python train.py --num_key_value_heads=1 --vocab_size=4096 --rope_theta=10000.0 --init="normal" --decay_shape="sqrt"
MLP neurons of a small language model. Each row is named by its layer, matrix (up: input weights) and neuron, and shows model dimensions 64-255. Each number is 128 + 32 x the weight over its row's rms, rounded and kept within 0 to 255. Numbers have three digits each.
After each neuron's rows, "fires after" lists the tokens most often just before its 100 highest values on Wikipedia text that the model never trained on.

L2.up14:143125143168126160149133093142149173130071174119106104150108111124119153136142133174060115157177118109102112186083130169133132144123139099092063154109144096118148089088150129141135170117084154152124137163140125138134115101123138174139138099160071166099118102176116189145079121141189122112079095169143108089129132080169154122151176213127103173117074066067089145157131131170148096096162108138138152197091173179147143115153085083113079075130141152047094172093105127079128126151157119142147126171122112157091156157157101133129112132145097093142170153111113183101147126133083130159
fires after: "h", " Sh", " sh", "q", " dep", "any"

L2.up517:097097120118139104165108141135190110048109095138083161166144116148104125147144138100112135163110172089186146178134105095149159164093089145106101096151108170100082128151169158078188110101143148156169024134104149180130093140145116138150121131097129194128112110111089062175131080117120091129116100097191099135121099096129164092164164152084082094159161080079121148140109152125122122165134111071080113228098116158183133150117157096153096157152161137078195103160172112165203141186101119155170084119165119111116079105109153108129121089108075097102119144166140123153129133104151169114
fires after: " n", " N", " re", " dist", " Raj", " J"

L2.up353:109143119165127112143088175040178130059147144142156041116180102140135171157138126127200147140109166087080117200104135126133077193121113158196087117165109179136148096122146115127128111110120102100081134149082138076134178092119102123133127121050146120138123148140114126120130079083071163152093164115120192133139194136192147167055144071160157089174140100103224177142138114150125157106105169142122125126133155104125129105095116060166153137132143106135109128138105127116145078064143114163167112167096111121136134097111110104147138162065123118111125147129176100099108135082099116127
fires after: "P", " P", " Ch", " ch", "ug", " comp"

L5.up1314:124071114093052108105092134134149093152103104089072102089111102114143153044140131128128167168178143150182145139121125112169140178070143117131140138148194119115082115187125128078172151074149190162144195132093089146122110134114116156032139104166123165128137093146095145125160113089122096124151101094063141065124146170115147130175147107075193122175171127082157129141117086117124121107146173123128143153104138142170119172109216126109121121108084183087141147106149111142115131077105147144119086156160094070176124140082193113113141096113155104120125114143144127059142133151132105131
fires after: " +", " −", " N", " re", " Y"

L6.up65:131128094127149079133095084066078138071137138179111108115176105143123154116121143154113155118136121133028152129076140128139122097165072144085098106193163165111169092110208111107099131144133092059141085139123129157211065129169136160113116109096146073157110115118135108150125071164138081156179124093090119091182099111128089081098108154153125153202169108138115110087152096197096140112135141166125184116127094141150143087117134151098164167164125165166131096158139127172122143078124120152120127123151102122179106161130171138111163168143114103101149069041193088100173125156155169095
fires after: " of", " the", " in", " to", " de"

L5.up663:155146106074101124148118120104149175107119123113169101100137167135138165143080118053055138099104155085168114063164107111095096092121135147172139111178149183196109149139139112107150187115133093118171122136131139129105097166046076124223130125103108077157168153151122102190129147140148109146083133130117155150098123134161106141161164097109166165114154092141163143071121162185135132100155105142112137051111130094140136156165085101155123211120158164134098074113102128087154155122161130091186178079075069165161123108135136168107119135143108123146125123114130131138170094107151079132
fires after: " Re", " pre", " rem", " re", "\\", " E"

L5.up1517:144109102151096147143162094099158156113137086171089126166093130097107142155167149157156130120136106136106139154153124097166114060173200149144127170152118191152105120185153127144142147093122165094080104129081146149097165130150144036124124146186098204082119126118123126126102083078099083102151135142148152150166126110116085169087144124111139114110111040137156101071158099099121080144112159169151134110139150110092099121123170146098102151167101080123163119179104140113160135077148132121117116165156120095151108108158185176116101101136088223060104147151155111110210139121090111101
fires after: "m", " I", " Is", " Y", " E"

L6.up273:187139096166125042142120103150128157111116128117177183119176140122120129128093125119146119192162179173181140122153103131121154117051161066148176141152204128163143183123109128123134148110153143172161118071121101132166175133148107157114188099159176078178113104136100162123162135090040088173137133124142111138123042126107130184135131125094145128158172103119159181133159102173182122085142053162132076110093109133118119106154116122116155092153091109089142149101131139108090141138157129118151068084150104197103151092070142135087144133135098147156133108138097103127147145101142147126
fires after: " re", " Ro", " Re", "e", "R"

L2.up739:138107079144072141106113125163077124094150139095120139108118141167121109145136149157148142137071121103115135122148129156119138112124159166071162116078197160162174119177132126114123211116084151079199186090178102141108173134115106119142110162157174196155154147136128128157136129086146122130140100115168087126141214095134152095150098050104104095108165116173100101102107134127036098070087179124102058119217086066086129094098139126145086135113108130134151129120057153107156076110118174161114155159161194089116112112163137083100109105159132156133116146113139144173153101111162156152
fires after: " 6", " 8", " −", " |", " 7"

L5.up1046:145124130088140141150181164088171137108134145159119118169112152172121088139167145148114091186095165196130160097123103144148159100110183153131085130101145152113122105169124142102105075128109130131116098167151065131114141136168068109095126092159113156148171089177125100144152113072134108122098117139155128094112124144133182091166126128139059114133128119110097199135082074115082082146171115150144141123116144094095115159155131147123114138160125176052102113154147127097128091121149144163126120144153095028117124101136118117118130177079174157110153087107120144115130144155091125115
fires after: " d", " N", " D"

L6.up470:150098140139098112120100076105142030145095158104138133064142113164157152091135113110101129125068053128140143109077075118153157131072165170116128145112212117171071131152154175129125079114150075083106128179155133194174125127123140142123163106094146122139121095202069158087086074143074129151074101095160213119129128098171076082117109126124160134131132170095112166139128095168156145099173097175172104106125114153114097106108159118201132128184102114109106135130133218141099144129157122056164125136113084165142090105122090138143160133183125111176157119098079146110173103080153132137
fires after: " re", " Re", "ro", "re", " Tra"

L2.up698:130156136116195112119110148131099086062064129157173116114137150168132162079158187140151079150158140131166111080125094132171112109165103112131136161173175114059133160162111118081136111084112091143098140079113165133072114067118103173144120127106144126116143122152153048082098128086174083157124118109094153184185138111104105113081152093176142130141162080132144090053142112115180139138152162151169103122154109111103113168120071120105113162164113135142137117126108129069103145111098098094157135066095121186182132150138100130092099175090150157113166132195181110128122087138154103095
fires after: " D", " M", " A", " (A", "M", "-S"

L2.up1183:091170117149106129129098099127140139081160132096156112151149102154149081099107111162137192164124131089148107118134171146081137159083098129094139138129130134145141096132141138123089110129080128102053118110122205090142145094163109133145105127098139147083088140131098138147077149162078209126113109115115160130110115142092144075140142141144172151102119086083086102130138133188158197087151120137123076114100144184089144128113138117082110108138143139127086073141112125131105109181129178139088106194116173084212133194085152092142168106103171116104189229171108108182122129095079094180
fires after: " sh", " Sh", " Ch", " he", " I"

L2.up1247:141106152086116171118110132109153104143122147122100125194051106135134109114111151080160176123121127067081076115099162136157155103140078118130154117101101064108166171113148088137098157148195133111135098109113149131118086056176087121119117104156141144180138131150130147084115131095144069120106062068106160197150117122113173160128159115140150128182129124074129209144122110093142090132044173127136116195118086148078145155078080143158147108111094121118132142146111155138154103117105101087096116141100117159099142148136119114194113118094223125100124162171178097108118126176096194186
fires after: " M", " the", " N", " m", "M"

L2.up1533:142171069121111140088090153106106124103125109110136137148148121177157120134156105158122097162186150153074113100082138112099146172194140154090107121115106101134179174186126155195094141194128077125086072086153111169144111112110132137156074073120139135079143162151077098140099083107143110071103175198154146177111111075150185128115115098127142122107154105146171135114153074094148110128111118109118121122116166109107085132084180149147139155135116132121138131090034149154084093188142159212155060109153097123083142129165071109138175147160140116127110103120121117150149107130165108125
fires after: " r", " ch", "per", " is", " bel"

L6.up982:126159101116152094093130096105162086114143147123091149163154153101118117126086161139157123148083086152187134123104129104144126108112143099112144085113172067156167127156127167097171095108094095124163149171119156128090112170089151065141118213125134121172153118049122135121134128169090080171128133126150170110101143235052119131058148141187111110155152080094191143139100125163104180117101143139123107106133097192097093129166124128110094123158124145181095123101152103144157152128166118125181137108135105092151144153125102203120203106100080085126082078141100158101073149105119131117
fires after: " a", " is", " Major", "|", " major", " an"

L2.up457:085109136154138143154140159120093142147123114157136020122126140178174151149103140114106101134170097057096093129049108159098130087075132172151127125132152149134140085097199136060120159093092116132104134119115088104073144084131006075083130159123146147140104089127105170116118084128130145137063108175149138129130130162084114124106165118156093154120167080095091120140158140137071044190121134146122159157190150124097159127108136173154156122105134113125149117180141072153126080091115128156061099198126117143116101143132136110115156183095185083133153162170140118121107103166100127096
fires after: " ch", " p", " sc", " k", " rep", "==P"

L5.up733:108050183117076113133095101127153118159160140055218125127156134092066147090141134119156105143166147203166131156171136168095184112132111113134039156143147073107134115170161121139119076148123132164120173086167119127123122065152135115158122102174105108195136147089138176154092187116079079136181101109128117112131086108133119089053185165154153113124155105177113139068099137189145136079112125106155076104065081069110082158135150126092145108133090115121111191200127093136128157142139146147122137136092128113082106097100116125139119166149147143123135165151123127127096107108117135087
fires after: " B", " b", "B", " 195", " 197"

L2.up372:164163116076123119152155169072176113152124111064126109155089093149099148131148129145157087118082144170143133136094130196171095114073143125077151077096098144143130124101200131170115138090211146164099178135124198151122145190129078135067108143144151066154107178085104124133115205076098152077140110098154095172110153118158142121176145130111137107150139154168138163095098153077150090110174151129147067061025113143120134114127110125104076109125119128105113109114135109184130109128085192144114136165155148112108142143153102077089142171149105066102112092095141092144151063142120085107
fires after: " \"", " (", " inter", " pr", "w"

L2.up729:140036088127111158090113179153169110096115132169156144149115169174137135102156166197150156130131142145110067097122134148117109139150115083100177150116181141182143122152101121143098118150056148072155166163093133198156153142144131122141182111125159111133150139174144173185123039152166106076105083113106112130049188173133104086094129039145172139123179174134147146090154117113088133118180142127103099138145110089106062121126178086204136120131139142145105140083135153071119174099203098171131098122159172141127117129131166108114146105122113152144128067123105102171119139153151118089
fires after: " 6", " 8", " 7", " Go"

L2.up1179:135147139086087169147142112187131086165141141103178127132064135195090118121161178079101101120102133106090088128162150129107109106147135130119124144115167107105139139123126145175052071143137121178170127173109166137144103102123192186136112186134130128211108104034105124115121119122115105160114122115149145163104123092114107136075099124046154098110128147145035118053188103143133196074094161139124123104094158145173142103128170153066188149201111103092101103132150098121157067165113112172169118111104080128174116126160145163161102142141194127108147116109071105109115089133147116154
fires after: " D", "D", "A", " d", "|---|---|---|", " L"

L6.up1495:138093194090147107208108056147124137152148114141102160158089117034098170103163079116074131102160070146122136160144096138165131165095130122106148179135193094085098109109100188089156143112132109104173172160136143190193118120121128096106125131196156111124131095111155113143148097140114097127075110136111110118099083145174090136135122066126200117163073146117044100118108088116067140116140124040109103092088126137129122058166146125098128145134123120117154094140102125106135112151094196175168102147153153119096168107137145136182139154113115157063130146151176185094181153132104135143
fires after: " m", " Ch", " M", " L", "a", "l"

L2.up398:115100132108134113112093127118139171168171139041123125133149165094149121149098062178116095156095136123147085110126084145161148052142154177172164134131106173071123108170115028124108138072099133099123104115160139142121137154145112127113119163104142109159100145117152086128135138121170126084104140120096137089148171188100143143118136145095199083116201119092100133088069214120139121170169203172155093115131133149069116112182140158073177156057121126093147152051127163163110168137121096075106120082054116097154142106147147135137218147191083097122202129106147139099138066076096108119
fires after: "\n", " K", "S", "-S", " S", "A"

L5.up647:109089110152108083080103063138106166067158082177089194084160096115130165186095115097102163154130158129183116147121107139156094133091126130127116148120079121093167132153132094078124146100116129181071186140069135186047119159114101109076139139154135107168164125114172140144161056143091108147118115112140100157134181133114122124111171091164064141106155087099131152129170144106140130138128117138175173070147153122102075138149145106117080161182103112154078146073120136114123130140135170239131141106130095116086155095114130097108203154136070094186128122132171101085143109121131096131
fires after: " un", " inter", " Re", " re", "-", " o"

L2.up1031:148147094137079159113118169103126178121119174166102133100112131085123100125163138104109102168156152131079123111096138168112114123183113153123136121175129118096122127138115101085027089097205109088101108124115151146116104088090067103133069212212171161131109145088203101090087115168105137118125099110109191169085102141095122138078122125166204103147117111160100064139117155111124142153090105165130148112086110142127177100114157069144112089148120105124138127180059173120135135081152144080136132075116116111131164167095120090100109133100141131078142173107165141166085116152073151147
fires after: " m", " A", "M", "A", " d", "-M"

L2.up998:081129086133172157077157155121094068122096070137161118096086183122103118101146133159143153084143096149100124166169104075131112109147136152112192168160111134124153155092141150193146153188127147069110135121134108111087151150090094130159047095166123118136119131139091096093146101159090126088122143120150136164025125115110109152078138170104139109181124086133129147118114168069165156053107117121088090140086132167131108125086195097135125144172125199101148082125154184130162113144108174148161138138132115112125122137164147119115105137119192089139083133087076131118096065136153096117
fires after: " l", " L", " D", " d", "L", " g"

L2.up600:111091159153140123162091136104143163087049130119094104185111139152168134115102123109107132135104091112122131091107137141158087165123157135062114116124094102100133117114144116155153134120121131194144124121164155136113168071129055140140067136113151152123119111155089155132086143119147066100135090137113216132136177106117137138150165142086116176113115122153129064166182110147157159136172120085198151117166092083136140158190131123216137105085172195137074159089101159125206165092075112143086090136119096133083126096137097156085099173065149144120081134176164086094099131092109128076
fires after: " p", " P", "P", " rep"

L2.up1260:098143155147097114110145129068113153118154112143125164065073118113113145188087096089107076142158100186156121144151110123148097152122077143112160154129189148072057104117192137093167057156137140134087176128137116087163128095088188155159148109130161134144172117132178145136165082108103135091079143073115128108125137184149163137152136100085164173117143087130130108136095122105197131103014152111142216105129176116126163140112134120127130163103145114109139073137120155155133112092075115200181092150085098148142141126128127148093104132153124101091130149168177167110137169173140135122
fires after: "\n", "==", "-", "==="

L5.up432:120144123078083143099080161097119150151126104104132122155150183153152130107124076165055120127068101130225131172127118083101140080062159119099119158135121139167112124140128097134130134097129095147123173176087026108179096059146113136147078158139087093172110111122150151079125161149122071137150139144101136098102180143135122132142184136134143099111165143135063126111176131153153075166142187089118142154169094106142115130178146130149154149181059116101136156107115132109142076120138105147153193069148159194087149143129144137097159167172132093112174107159119083132187052114115158149
fires after: " re", " p", " short", " Re", "-p", " Co"

L2.up1153:140132166130139151092147151125118137157126128136084156120142093183177114147140157085123155095112101117056105134125104094125153136119175185043138128079106078084139112174152100109139056105150135117134131138185140206153113173031131082078115165170112191197134122145123096090088141118147194100079114159146083066136129146126097138128137085123128074078119122133182082093137119133119205076115122115091139076121125170096117113096069140091137134116189140127109148087141159179077144133108133170090141094142128124138193125156140128127114124079129085117146126113077082161078120068071129139
fires after: " an", " A", " mag", " a", " mar"

L2.up940:153112140069130103103168150116160110128103096175154089152120223108139171065058143123166169123053136073129180135140117130194100151120109125170158025078110112094190115101138100156152199118143142154123165078135099171115126197109075137151162130096102155124100164160136133088149136092197159150167140069153168156146166090096155077073130153114178147115144121105148139178093123104136085098140155158127096140146108159138126131141117047128073125081123158136064122133140118134116080106101102127075197098117154205126108123108097113150142175131125113196148161138096146097109117166139144131
fires after: " (", " \"", "\n", "==P", " daughter", " son"

L6.up411:107074134028137126061196172119117114086133145159128115156153139092133160158100109137063133112117142100138115124098092063104164077142148090132131145122161129167150133123169093187126206118125131138086119167096085148155199121143136186100068130113116168149127109129136144125145099131140070112166138066099185104128149155143085179150159120130107129112108134084213128140109106143113097122136178123122186081072096064140174136167112172101152144102074111140104159129133150141078112119157121172100176152157103131101135158179147116148099068200117153105120125102146146126090071134132091116
fires after: " the", " |", " f", " a", " S"

L2.up9:073150140120135098127136105173106094110097131137150084112109121145115126090116170141145125117133147103185164072184148154155101118150137178161164083151157162102104116147081145084111137114089178152120149085154126113088118165137112125178088141120096073108152137123074133115053133126156153137185088133151150134104068116142159138113143162158109043137128122158104065141127086144115089163142146165159145101124098138161108148098147104089124099141091200105118127053131104112108148129109121142129145181108076126118163183056146141136157114100198170131178145172171129149085092134106192136
fires after: " L", " C", " E", "ar", " al", " high"

L2.up24:072120162120180081138076087104137106108115150163091053102114141133145120080092134105147114129096121162109110114145112165160089136111108071146109107094096139102105152133089156069130093098098151213135134158115148156138111117134096132125104137164106139111149028128142120074156118160165183150130085137110153149128171101125111163187164134121055096179119133152078144115138103144177106127130153109135169157124138120161124149109119104147147039135170124098140097132166162111091067141112085162095079191119164108153115162111140145086140118104141157149152174092134115130147158115117108184
fires after: " M", " m", " p", " |", "M", " D"

L2.up159:125097172125169101125127128081106233163141119135081114119178073171090155080105099163150128139103133092143074149098122179140127164148180054098117146158128064126118109132101143119147156142098110122090122177098127115099150091108158145113120173204168141162166170160131116111109120191085151151089153127091125137149118151095158142141121075147109131100098096146128131144130086095156128124161168144118102096123127141116129068168206120145127151108164065137169097085129124125156191162120110105119123047115130148103088095092130108091085168143121144148118138124208069138087159101180097148
fires after: " g", " G", " h", " c", " d", " l"

L5.up739:082122123126173125098169188080139125146115131208085118125137180142108146100157047109167139103128113183096155164045148072140132144103115113117126091136139119099153086146129152162119108185118115114121150130142064137173131168104101084159079153093143091172122159170144116087133134110116083163143114103062129108105122143031115219104156104146095095156169124092144122134144160073141122060067141173078115095053098117117136151120098197109166112151194185152104118103126145168146193162146157087153118157126101052135189132169130131097119205104040100114110078135143141087158169136134115127
fires after: " a", " the"

L6.up1252:181134165118139166093154137134122123102107084083098131132145122131051112172103152106123104146154148124121116167148137138143087181141121166106099161128145158214170115103184101103115137149111107031103127167068145167132113162116084129140132071124126098132089094171105126158102102081112120073178081099132166125174078170186138104110143192114106071164173102122099096100169111186177128177033190113137167207126093113211185113117124131129139078121143090124081166162146128100122136103156077172127129108120096125152147165113139094128073114125113110122146090097137149215174105146139109102
fires after: " the", " to", "|", " of", " New", " Techn"

L2.up1108:057049063142137148126074136104116118075203139140162115137119127160151125139103156138183155135100183091146135137111118156130081114052163119169140167100123136145140144137139182192069131170108088088175120160177164135172158062143131106139128185116118136158139080148084149084124119112142099101144096160103129129100187136086114118103089070147181119165147070101094108094214117081088130112218127079163138133161119115057081139121084132168139125104154174106151097137097080195085143150169181177125105133129167103118139121150154093091096129081082152106116147161110124127110131134179124137
fires after: " |", " th", " Th", " 6", " n", " 7"

L2.up858:080148110112192110100149175139141149133121148125148137119129113099123113145147098096063079086201133116170149061186018144114110166159087121110114143146091142166139156135079110151087119136102149090102130154128118123078143126112135112095110149164130090124095109112106149089166133159072075153088131174080111131112119171130107129179091101141129149130112104149113163138163159168172138143129128087150111164099193108156118116102121075122104102103123143146154102084083141130119089140142128128090133201191132122164126161114180109101167169150153123156148200149119118117093090093099116129
fires after: " |", " M", " out", " acc", " 5", "-M"

L6.up1241:077104179106126089092190067165165195154117151127101149093118118131162119138148144098119163150113172187160192134119094106103119128139175069128100178155073111081156166125125110159109122145109143111148103134135080134097143060149102148135139169166138120139187162168130100170162117134168113091125154152140185103124099127124136139143138110168174116145093152138174125141132058208159143169173162100091110084070111133118139106178089106123097165118103173144111076103112123115092150080114166163158130121128141172107130115106130128112034082069211117106149173122171170141124155091130224100
fires after: " L", " l", " D", " sp", " d"

L2.up853:113156148117107098135119218119240148117165162104147073187114106133129124143140118095141119149185061142194180126132108140116139164112040096157129173133105105091126154144103094046124101140129101147074126099086143108150125131125083111101108130194098146101167141158073054115120142138111118160080129128168159124131131126121186155100201150142127151114115120120179160131129112102114093113099154099186168097120080172083130078086129150180164092140097136158105102139138086108130126150181126180063128103156166074104088142117088130158155147159139122161185155122152023139081108136154091065
fires after: " ch", " Ch", " sp", " help"

L2.up1054:144114165118050101142112122102150089159094102089139083085142124126107170106143136086134127148124168169163093223130096119133169126109130141118084096081107142110148153102129141170162179104098137150120138105105120117088100104152166115074137096132122123140171144155120101089139090120117157190170153108153157121118078131180170118126126129130141104096084137084096131089112121173124115132129155091160131087103092175113231143069077148070095173071152118113116091170110145156122126107166133170144191106102173095177152181134113154154113155189120097129120101185093204144164156133154124161
fires after: " (", " \"", "O", " re"

L2.up709:150140152156136129112180070102059154064085152121081136154139151096137131100153079041147085094131122177088130107130101147172149130126130095150176127151174121144137120140102140117084088123149167104119071090083160145134134172116101103084085184179102248126162182152216092145119134107091121145133074144179104140189117060114133141138152102149111112125103113073162131081175087092102128133189152127133090105132075135131140136177077118228125138152123110139115139159129129146148108121120147119092159125089171087170143154144072072091088122135132160145124179157077124179148129170117104157
fires after: " N", " S", " A", " r", "A", "N"

L2.up402:129128128193093149118153107183134119186199051119113105154181158154123146156121131083160139142148106118142160107152163130135129170158082107045142130113057111176075138168110137047068130136124135104104131120118163088208124188134094141132182145113115087174143120091171115139146132154063152135130096073076125094128149126113104135137118083096185132072110189120167120114141170159141117137091119106100162165154142096135108081103122091153128090092065106114115167113155088092114134152130160116118188115181087120175152133115132123106105165147107156099154147142116129153150165171119096091
fires after: " g", " help", " to", " qu", " requ", " le"

L6.up1050:116095094080114118065160101129090173115091075141123128137115144104106121153120127122140105157083106173130092105143192164126098177166153051211122113136136134183086076132108114096120139123059104106145131161205154177117134137133113130092102132083086151139149160165148162073090144149124118158134145134187139103145128107129134142181098102124143103146121157114071109105149126136189152110117140086104119119117142134178128044167145135181105098076150073095110130164141103081081081116106098150155098185189138099150106202129114170122176116121136063143172104147111172137114156148120169086
fires after: "o", "u", " Di", "ia", " do"

L2.up392:204075128116108121160123099145130085122128107119141121121137161112086125094139148134081082125131154144141122132118167128140128120140109073151086104077107072134144123103136161126136111098099146078083132154097126152063160106068133144099044148140121171111134197154142149114167111112155168153070133087085131102136161205155166071147118149062134097111077137094164149175161098129147143112115135044176182144089188112148130150084138114164173096086184173171125136135147082157134106190107145150144168132108023111141158069175162091125125127193074124147124131097151094099139159128103151160
fires after: " \"", " (", " m", " dis", " re", " Sup"

L5.up913:120134148096132123148125162197144138146091168137127121109099160176146132156126158109120101118127136110178109113108157141110107086099073122095104073121101154167177097126151132086089162124078086178124158089113147155112089141154115136098084074097092083114096122128054164064153162141120104158113142151105194141144204130103157160184149120140212154152148152110064112096097177151095145195141133141139094144089108090165134040123098141168168120147153182072089134153106118099150086168127079133176122043129104169069149182100126082159073119112125117137169180120131146109151175136126133150
fires after: "u", " co", "o", " pro", "ro", " foc"

L5.up790:146136170087112096199084133172123099119101078092108149112176134134142128078092181168105141132127158208069140107111154144118152122142183102214107120144111153152109207138074100148109144124186161125105081130105124126178142119139125164154137133128111134142126114185182150097119156150153162096078167141143145176101154092114148145148102060166141140161185117122134135168150150159121169106126134172200134118113124113127111089191101095093167076131099078105212134070108084148105086155112147181138100123177091126093158114179135190153085103081148099072054153105093133135132186108080113125
fires after: " in", " of", " p", " on", " a"

L5.up1132:126075144140074113156136164177173110142163074095124105066139149145123097087130131171110149123121112136159075144102145166117121110092096133125144113139132176126122225138120054065124122166137109108101128093160200141162156079088143094118070167085189125099124141124104134137181142095073156138126163183099105146127169176203100142164130105144139143142123175163092119168123180126080156163115154151127156094148110109171176139070138115139127129111048115040133122120168108088130123166095122129115109132114128120153098145078157131145129131093117098126105156147140101127152108097130130115
fires after: " to", " in", " of", " for", " May"

L5.up673:157108191102128077123160142128141116147114176196071149139134146106158132165103118041129164115079150098098166144134092098172128138120108108141149107137133155186105117083088170107084155143102084152079102071136141171169119123128106143140144138121126145139083190165154160073140154115102141086108087103106153134098149117093148083088130114133208152097092104123111217093140148147125143118161116160172159122132181168103133144131115147177098149094071108153012086129114179121166092168143149146143146109099188110173079095112174137158140166143115133065052122108082142136091137140126113122
fires after: ".", "\n", " (", "s."

L2.up1171:149134174182097125097141140136128102157153146081070086148097154130120124132117150128112117216115173138084122108114111092119158114126137159142127094169119088170136142146092120121121117225057123093092115070144122092199142150141080118115179068112120090122121175116112146174125163191132153140091103114114124141092108106142129137139102097100138166119146118161138109104139075088128118126131168193133104087153098142113163105065085079169141107071121110093018091171113112146139094114149114191202107144176112133138165191117126080173187156151173111124073139118088159166124165144110152110
fires after: " to", " serv", " le", " re", " prov", " e"

L5.up779:152075162136124148146126118217109174124073097086088117180152142170150188189187120039116152171083117182149122040110144138063143129163123121119156142150145104095147138148082123168134112121151138083149082139143114118121132147097164129153072135178131133165084128158107087083078174093121117167086132139111118083117153091153079131167139180165121120143168155119142135175091189178159184111133105074126122141070096130166182096164109091135080084124104074076108101072178088088161127112065095145141174173157103124141071125139173097108157116129114122121098145074111122125127129076097138145
fires after: " in", " of", " W", " R", " Ed"

L2.up914:118104111097094128156124150139137137117108101119249149140139161162158147160147159104117102148187106125108192116123069108101128094139118144117169155121160123165125162130119177106067081129117128125093119141112157113118051094121158163123153061141130182096159111092154152092119123151097122111131098131075121099118110181105138163164135169066158141136187063173136178061182101101093122115119162120136080128144056133154129068119093140158146151108058112099079175126066130121113133099180153140114178114102176159148117134164099144109059175127094156153168133096079121095118152193159134134
fires after: " to", "B", " can", " b", " se"

L6.up1060:154140144130138118107165112071132113112144139121125122117168081172138150153130080157075130196126127128131109114161107109104091127174065066101121148176144198118160146096109147116159117117169143110122047097116129168124163138118142148094131202185190112107136150164146105110109113152052177109175123103162167096190162136097121134128113147094109108154140064114110093175151157133148096129091161115142161124080107161150144069076131089140145079078150161168119115121113174042100114130077121168191125122112064143073164121145093131088118189082178054077160121134125137130135134159176126157
fires after: " in", " the", "in"

L2.up1489:162109145058139079153188116109095170130073085148205116151107165096142124128117181095107075125120071121113159107153149108103147145099112184155078187166034095164134143121115144093107124122106072176163124107095081141106121114095120091112049109129108138101127112082130197115114108129103108172110065148084115174123187171140152176174140155132150118137146104143136117108132104145149123153106134071150174137087090093111076109163168195108117076113135154095137147112076152142163160113119119170178143147143144152109181105125132138140163106063099160121130114148144131146113084142143178154
fires after: " B", " M", "B", " St", " Ad", " acc"

L2.up893:143149161095127174158119128098116094145186089122090130159175150114087109160088165123114117117100156187104129152076174112176162114117097130089105111150161119128062130176140142163129211125127125101141094166093099175159174104172154176141091130182132208130158155102116140140100032106113120159124131086147151129226129091075154129090119087124105076140080116053119161127144138058104064063140119164107140155149117156178104117092157093125103112160148098141140178133089127194165115115102117096160136151139099079135136153082174123112133137120080082116131078141149095142129159157127084127
fires after: " n", " N", " th", "N"

L2.up200:140092162142126084191136150131131127114094204105123143139084134130169137168065143113124085115171164142075097118051089194162124072184134172176110100084118149154138155144088152099138095062193126128135088145103126156105146127152084116101098070150125133148155123106159153158168076050144099114087140163142114162091125166110138184111129085148137144188161050088136114160123127112105135089143102108127134104123176117127159107159142095122114134108092144146118110151065109159147142136116130144133085091069113089121156097085167137157084169148120122148133136087119112063161175167103113190
fires after: " M", " p", " B", " m", " form", "O"

L2.up615:090126173124106105106113193138141176115119119102138092135202112107164084096141156174128152146128120194185133166131132148143145180084166151106161129155146102144100140116147145123174155122111142097143144059043128133165143162149036141125134082126152101072093139137131125121138145111101122172132138072175118100136115092119139138123133145103126071092060100180117182191109148103186104162101167108160147067105073124128135146212100088108142106138084132098125189147159105107129100139075168161044147157117157146093152159057057094127114075074102092102163108109135145126143144109218163122
fires after: " L", " B", "B", " E"

L5.up1250:139100185097096113116145095085141119161140129116090125050073214137092125160089137131125140108129160168179146094195181209120143087181130163153104108141158125160162121127142052146108134069143126150138140119103134092105196141110157131082107177116150120020125151136131129111133129092116151134137154107108172152098188177126098151143169137117151141116101128149122183133150119215166083096076129133149088095162156125120170244150189101078145117123138122129122105141123157153192134119140128192109148076094135101145121113151121159102176096138155122138108155189100180132114133113080108149
fires after: "\n", "==", " circ", " '"